config.toml
n_layer = 8
d_model = 384
n_head = 9
n_kv_head = 9
head_dim = 64
d_mlp = 1536
vocab_size = 8192
activation = "swiglu"
norm = "rmsnorm"
norm_place = "pre"
norm_eps = 1e-05
positions = "rope"
rope_base = 10000.0
rope_fraction = 1.0
qk_norm = false
attn_scale = 0.125
bias = "none"
tie_embeddings = false
parallel_block = false
init = "normal"
init_std_qkv = 0.0265
init_std_o = 0.0216
init_std_up = 0.0265
init_std_down = 0.0133
init_mimetic = 0.7
optimizer = "adamw"
lr = 0.000565
beta1 = 0.9
beta2 = 0.98
weight_decay = 0.28
lr_head = 0.00251
warmup_steps = 440
schedule = "wsd"
decay_fraction = 0.335
decay_shape = "linear"
final_lr_fraction = 0.0
batch_tokens = [16384, 32768, 65536]
seq_len = 512
doc_mask = false
train_tokens = 351000000
steps = 10873
dataset = "wikipedia_en"
MLP neurons of a small language model. Each row is named by its layer, matrix (gate and up: input weights; down: output weights) and neuron, and shows model dimensions 32-159. Each number is 500 + 25 x the weight over its row's rms, rounded and kept within 0 to 999. Numbers have three digits each. A neuron's up and down rows have the sign that makes its largest values positive.
After each neuron's rows, "fires in" lists the words (lower case) most often at its 100 highest values on Wikipedia text that the model never trained on.

L2.gate766:526510518482463500503517461451516512462513538482521493543473500478504528526508468487458505498509507487504467500501548472525469500472533474476523502496557470472457506485494529530541503453459506483477502497509509489464474505542511507473526513481499537487484502487535514537514500478468488520517501483461493496557493481501448493534505484464529477535510473483540557531508480506525491487490
L2.up766:514520521430520472524447500519532494521493511528522474512527511507459490486450544510478498444480488481506473518494505486467476515511554501533516523485517491485512456515482482520480463502489496493548500464453489461482480452544500522497504504500535527506496494523474457453499510498510450514499516429539509498492531470494489493504461491514503518523481495465514498487482513520485525466534
L2.down766:514528528480462504526484462422486513487472563502531475554486509489503518506499453475489558497512489512506482504543489514535493510544513472493545516548542488486454489496444504510551488477459517508462474519487543497463478465486510526486489500483547561490487489487469470504512508499485487472525479512484532500504465496515505506518496463509496481519488430493509514486492500508479498479511
fires in: "national", "world", "international", "european"

L2.gate903:517515542469513448482513511533467479528496524475469522515506494427559504520489508494516517516478433495487483509464507509527490553511476480481515479484511527442486543522508508477500515443531494488540514497436498506467520498492521492523483484501484468529489493512494494497462520513516510490534500532515472519495518503523521512517496551497509458531466484504500517498506466546503500492490
L2.up903:471467473508491525493521488465527496543485501462512496499538487492561507503491519575551494533479473483519500538518518489489501556517495490519486502504464557459488505552474507471504496501497475534522517520487462502470544515450492479517487433441499491532507511529495513486493510483538485489531521535442506498501478497508513538536523502515454471528507495548480521476493503498520538532482
L2.down903:449473469487460516502477476506482548510502505471480465542511515536497536472511528511495480508498508496494514512640496486492477530477551505513484507491490508476480527558476488459469523511525499539487496533508515492496509522483504460478518409503535527555498495508454518513506505527527522489488524525494508466509466496508508475526493465523439476534490511504469526491522531472502502505519
fires in: "women", "workers", "while", "troops", "water", "train"

L2.gate184:506529489477466561524530472497500513507529496507468521464501496458488485495484523551496483521515490534531512482523522483508466526497522471465524526488490524529469503541534503488487464498522526495504501525539491474497506462495493520490479468517532515538479520483510508498510494452501462502556500465511471489511497514467507481531516475512508468500502521507570481491481488499481518500524
L2.up184:501519519498432493517481502500490536462480496447431455492551517487451515489511519483515523518513538490519465516518518498541491485509478511509503462491517513491514514503504539485478484507501473521497461506489483491474486490497497492474536485488474523484507500488457450508544463523481507498550510552488496523512452519529491492513507524486544487523516496479533509491514511499481509482529
L2.down184:491471451510483481528517498538462508481482491521455458538516521469466528529486533499505553517477502487540505503551493486517478513492509518525462490459465522482515484526519497514501517483527509505527490529517472474518537551484470510506513483495506522562489531510485488503498502491512539507555502498493486473468490518505474485492456506501515503532527490504518547505505472446499534505496
fires in: "men", "women", "democrats", "workers", "visitors", "students"

L2.gate932:474482512481504467539520510488470508541483520515501498475497494431498499465505557522497523470523515503457492503510511505511526520509496473460478494539506493494451484499483494520452485453479481445555501500498498488498527522490499510516516494494497473515480521507510483515524468459505490482507545483508499482483536505512531492481526495501527523490515490502559514511504503478504516497454
L2.up932:520506492438499503520534496527496504502528524500467476500524477476477485465489458497521516457482528493450501522464530510527546479494474497489515495505520486492478489433495519490449464502504481510508487468484477504490486525494485500503513517461504516439527503499463488503521502450491477487483477450489526522499486494493486532480478497483538521494527529497514492513534513503501481446488
L2.down932:474473550474478457521482537448483482541494512525481516503496525428522503474471545500471522522534498484473479492551481523529538502502491525456472488534500501501464536492475462519452471524468524487522491527484496489502500511474512513471520499498540490528496492481518468477504448480485486489484500497491512517492520502510502509492495521476505507481479506471526514492496498516498507505447
fires in: "california", "texas", "york", "wisconsin", "tennessee", "connecticut"

L2.gate373:513516515473500512509499485528501501538512507484498498465543508464521456464489492516493516476502518482481500504488520502541480475504463532476479542514513456517476525521469501557500491470512488500501483520463503493507527491505540517480534504477521512487498498471481459550504505457513479507479541489500513481493479500527518507494534540497549538542499500487536489517496489492500502528451
L2.up373:477500531516474505502499535539475498508503483490502502481549487457485500462468503519518510488535529480524491529505509501555483456502485509485487519509505470520441526531455479499467485483508507524486498502511489511492529517509514516486523510478493513484490492493494460511496489484518469512467546499547540515512487502541491508505489525490516498511453514474523501480496502487508507531482
L2.down373:466479509506512460536531517499469498519518509521527515479520509480512502497496516491501483537503523502533518531616480517495528495500493532458503515516494474491490494482495484476482505490490493519504517506529521488488547473517501481512528492502549518546501515512502444477471477492489491546473486496484484521521484514491507492519481520516530480491502500487499500507483484521496521498488
fires in: "california", "texas", "ireland", "states", "australia", "country"

L2.gate980:466486526499470503502482481508508510496451458516518511557496492469482499531495487515537496481474494517499549512500529529471451502505499494536488535480484478497501471538503488483427496497534564521489496483515502506513549513519539508512484522514484562497500514482527499458479481510481481492484486484527462519510522503438514511484469454505489548488492479536503485505490473477508521496476
L2.up980:507512504502496531527553489568499481442487505512485524537481502551475486499487505471529534512496538523519512450483472476488500470474529460501490492541484498517569466489483526506567482494547503507521481490482494496469485485510488507484541481498495487519540517470505562465482483529492520456482499496513464490511499483497522445550497508468545469448486519485487515458501498500511486472497
L2.down980:542514486477465492474516509515494496437497460523495481508507484514516478526499525509522524511511482484528457538542495485464520531502495494485506527502456512503510547517506463528495507486477569501505495498489489528495465579485516488501533489502487480490473478546490464515505526494480532520521487520471532489490501482448556532489458445513531474504498486461522492518511503473511521553490
fires in: "first", "history", "19th", "55th", "300th"

L2.gate1516:495524498532490470492485446530453516472458569494499513493491464494541467501520488489513492519534524532491520517514472497518478482467494476515476493458505486536472513493531497519467525465541493461495517510498490509520475489520520504502502485500530451487477507542523555486480523470481474431448483527483501483490537503503479477506496475473499504496498547495472488531545497527494587530520
L2.up1516:486532507527495474522520514484498488489480477444529546482475493492540503483521523504535555537532501514523512503492507447509532493533492460448518482494527489533530511514550475514513472476510488479522499528444487501501490472492539492473458505510527470526485489527529496509496463506513521486554536501540472497519487553501542466494492541525512530530496464526486468524522510456497537456514
L2.down1516:502518483515483501494457543511484511455487495479483527507483495515525509500502490446517483500496564549476534461492511505526514481504478493518508494511501504514521519499504499542491497480525486467545474445508493479508453493512503515452478472502495491453488490474483524494508548476503545520499472462489525478504483495554502466501458494481492487491516472500497481502524482558472519523484
fires in: "only", "even", "often", "both", "all", "typically"

L2.gate1348:505544477505495506483480494510508539509474480482519527501495514508521464504479518502503500492482529508483515507501507489561514490474475509459499511496484512499506559523518522500519506470529525477449484482482477467464469464483497516490473540530518486477500490475513545507479558500458491495513481517486504534473486490512520519519493477493474472535568479466526522475509470515481479493469
L2.up1348:518515520496442514510515508503494504459501516504524526460535467503497485509527488492496531511461531508517511495468507519519532503470510506472511535460528515506486516529520517475512485486503533427488443506516471485503512497478519501488453514486532493493481520479487523481529468491551525500495551525489521513521464528498519460492470528464472489504470470525498515499552509468478484482529
L2.down1348:521502482499481499496528500528456521475460504476512530514480474533575488507506491489492495481513574514493506500537494506542517521500478493484476522485485485493497561502507532508521463458537511509506502482484456493501471490517508490461459460521517482476469514474478534516493512493517507526492498522494544493502471486492508489535466508476471490461540493480519478509505475497507486547524
fires in: "only", "primarily", "directly", "mainly", "typically", "largely"

L2.gate672:513503513475500487473483462483447467484503528501497496483485449489504501481522495546494482475481522510468568504464492485486514507488542514479470525420515493477503542513543487498492468463521465440502487501509501518486504545554539486554472553529498526506506530502478508505470525552507505484489525486492467475529502466512519495483502453524483527513495520511454509500483514550505503500479
L2.up672:502527472509492520453488488500508500470486546575443497472503497486464463506468510551544464474509514508508504541494474481496538526511503520497474496490545505485531499502527502488483502468512472481523498502472511489486515524525553470525485476523517487484497501543475500511497505551519510544489525539459493484541525483530571490540500460514489486462430501488463491505518537536501479509488
L2.down672:491544471498506476437504507519472529458493524494465477540468523500501492506521524521530466487502514473495520479639506498495522473496508485481491527501523472516484477488509469454493466508505486523551512548505527516505510548514529468506508493499526513498514497505451486520522521484522511508478538540480507514529518499508538493549466447520464488457450478491501509535536507501495495502527
fires in: "but", "however", "though", "while", "although"

L2.gate609:497502491496573534487526520522528516482487451515515521530511499468491484522484497507515495509558517510494517488481493497493491495528535506501497474521474504492472530510517470526520489432468575531505533490491485491475514494493524546512461465482490480487491501511460482533479552503496490469500458506542482511527480512530524520554488489507513478496537463485491493507520539480519524489524
L2.up609:522493502505550501472516536541518459468510483495496509471525539490510500503490541517538510518562508509485443502521523552484481495510554498509496482459496510480500518519512489494508512449522583511501519460486489458503525502465505532491470461510502463505460491467503493492493556511490467460489479551513499502521517498521530528523518501484528536499490475509508530531483557465533486490479
L2.down609:498518525513512508495513549502504491453480510497502496530464512467502476497484513508538467495505487520512490510558514506471504505493549508513518494487479505477529488497525492519491540459455546523492518478498462502507527512469539514478485485486501485545473517511510489511539517523486491457487461522499492477514503538528513494523510485443522501500484454533527485505468547453497499454499
fires in: "new", "red", "newton"

L2.gate334:513536527483545500462519488530542527478512475539532488506532519468472509499491483482529496484502455520519493522482459448489470467518538529517512477505572480500518456499439522542507494472504535524501481491483500537434473487494490518500518497487505510491490473476492491515492491489454506488552543527560471477499477501524485504494503496506531504474488502462496514498486499481490462467547
L2.up334:552534451487519492459490446489520509487508484513481509500525475503535499537492498518489508518540489529521456545496479491498495478485508454493522474537512485468464506464441534524507508493511507507504489491542489495466509475520526487496531491509492460482491498511508499543494497500475516424472496509482539507470505466555474502541528513489486500496530485503468485487472521488491530474523
L2.down334:504480489517498538480492453497509511451471480507486481544487505492492508552485477505490526516560496494511477506548474548471479508513524451474503516518503483468476486496444508519475535512533504471502523513533484510485516468527499514582507514458505485467512500526468479537477496510471508482520490501483500524489474509513488499545530494432509488508473490493480469518462486519498488457480
fires in: "festival", "year", "great", "event", "game", "season"

L2.gate679:500503515496483462485515504471471494507550531462496480467502507480533524478507509474472514477517477508463494483499479476515502534528517515487557514494527525479510490473463510438541517489497474480544465520479471487459506469528522508498481504486472461470504515486536483476483507486405494524510529528493472442521501460514498497491539537516492502493477526469512519502538541495510516497478
L2.up679:501490524522495535485487511452535501490503521501500519486544479472526551493510449491527485553484480483494523479488492468456523514488506495488499509507515491490470512467520504527456440495518472507533488523522525513504504492534442512520532503512480522506500504531459491533475525518445539514491529464526521463479483482515500492475459497478480536493533516514537515517528553500493548513494
L2.down679:497497491480490478460502474465505482525535533474517495527528483466522510455507492504492491498512490535495483551509476479480508529503532504486531474497524491509546479521472485477489523531463517513520499532524491501499512491522541489488498494464497422453520528499517526429469540511471543549472554502499487442542509467511473524479517537500493498479459530506446521461528526474504507548492
fires in: "january", "june", "august", "december", "july", "october"

L2.gate2:525499489483519512494460482496472506448520524540507512485488520501496486513487557509489516457483537521511552499488486470492531501482569520497470506451489467490518518501505499531479449458496506479516479487543495537511513480517500503492496511537496494461514517480448532529532517486485534553495492465481494484508550472484539501500463496494542476476474474466483472480484496490491516492457
L2.up2:500507482512530481481475490519497526471504536529477497463458526494530496498529507522502509515475509500482469498494487502518517541519513520453489505463484543486503494476502517474490510465489465475525527470499536542476539541525465493456498516554522488467512505494516483501465496475481474492504476520502509520516517538537509493533493479492510481481486501456518466462518523502515472496448
L2.down2:477518469545499504489494510526476507453521471517474519498515511498494490489494504499530507470481554511519494498513454498420540451495535500464474494477481475512483470482558477475494457504499489472556504462521493507507495493485521488505548519550514501480514445529545489515541522484527487520477489454479511519526498547505555509532477484511493493502490459512475499483491482489531507451560
fires in: "however", "though", "despite", "result", "although"

L2.gate1370:547514543532502476529484507529462492523531535474504455509524497424535543522470497521479492494516456493472489504458507509524489517513501472515489482529503477487486527497472492472505538478518514520505490478466489502478527556536538549508501512523489473453518502500492511510509469526473475471493467508519459468513514519523497467510530532494522502509546479451513520499562443488517500506526
L2.up1370:525495496509470494527496538562489506539506533491550459499522513440567516526488535517491492528492468511472460493508532504494523555482521475488481460504496513474455493531473500528496513489516467524481521501487471515514551538472523528494511459534504483512531500500478498507540467522487472490495504507494480469518514496516527503444519526518505504519500455489510509457541477510513541503500
L2.down1370:493458491493483504532530505520458520513474538503522475550475478475508525556486518519480499517476494478484515517610494522498488559482532477533498506523469513485562513509501511501519496508535496489483504494505488511520559509493496503501501440473507465493476536461496499491539487479501504513486472488476498488503491510515524474473503466515461461513522460506534491476509484502514498505492
fires in: "women", "gold", "bronze", "men", "silver", "blue"

L2.gate948:502528514482506456481532490486449508513459461432490531495521482484521501522490452473503443542490497521496502527494559575487527471491489529525478490528520477525549509503470531505529472479485500492522483518532485485502511492501540479478532480513490505493489482523520506483506498518490467438500485481527513542507477511504477508469508523470545484492499516526497521500491499488520502531439
L2.up948:495517512487502488485515540510465516514470462445513510460506453456525479505481465489525472522507483512515514529477542543466510472483486518510470495522521484499520527487479531523510475468515490482506466500512463498506505491510551469489511494528457490477512461535536507482511519514487471450472492509551481532526482502510502499454531531471536493500453512524499515523497501487525548534456
L2.down948:492487505500499467499505529498437491497475484436523529539484468453501529507501516504503435546513507491516503538633523514479522519535492481470473517520515478504547502518493528516498478481466488537523494492499508478501495497495532505494518495468485492533500493481493498475499482522479481472494482500529498488509490471518506520482459540508514460485511494484471501496480493508513490520500
fires in: "japanese", "chinese", "serbian", "russian", "spanish"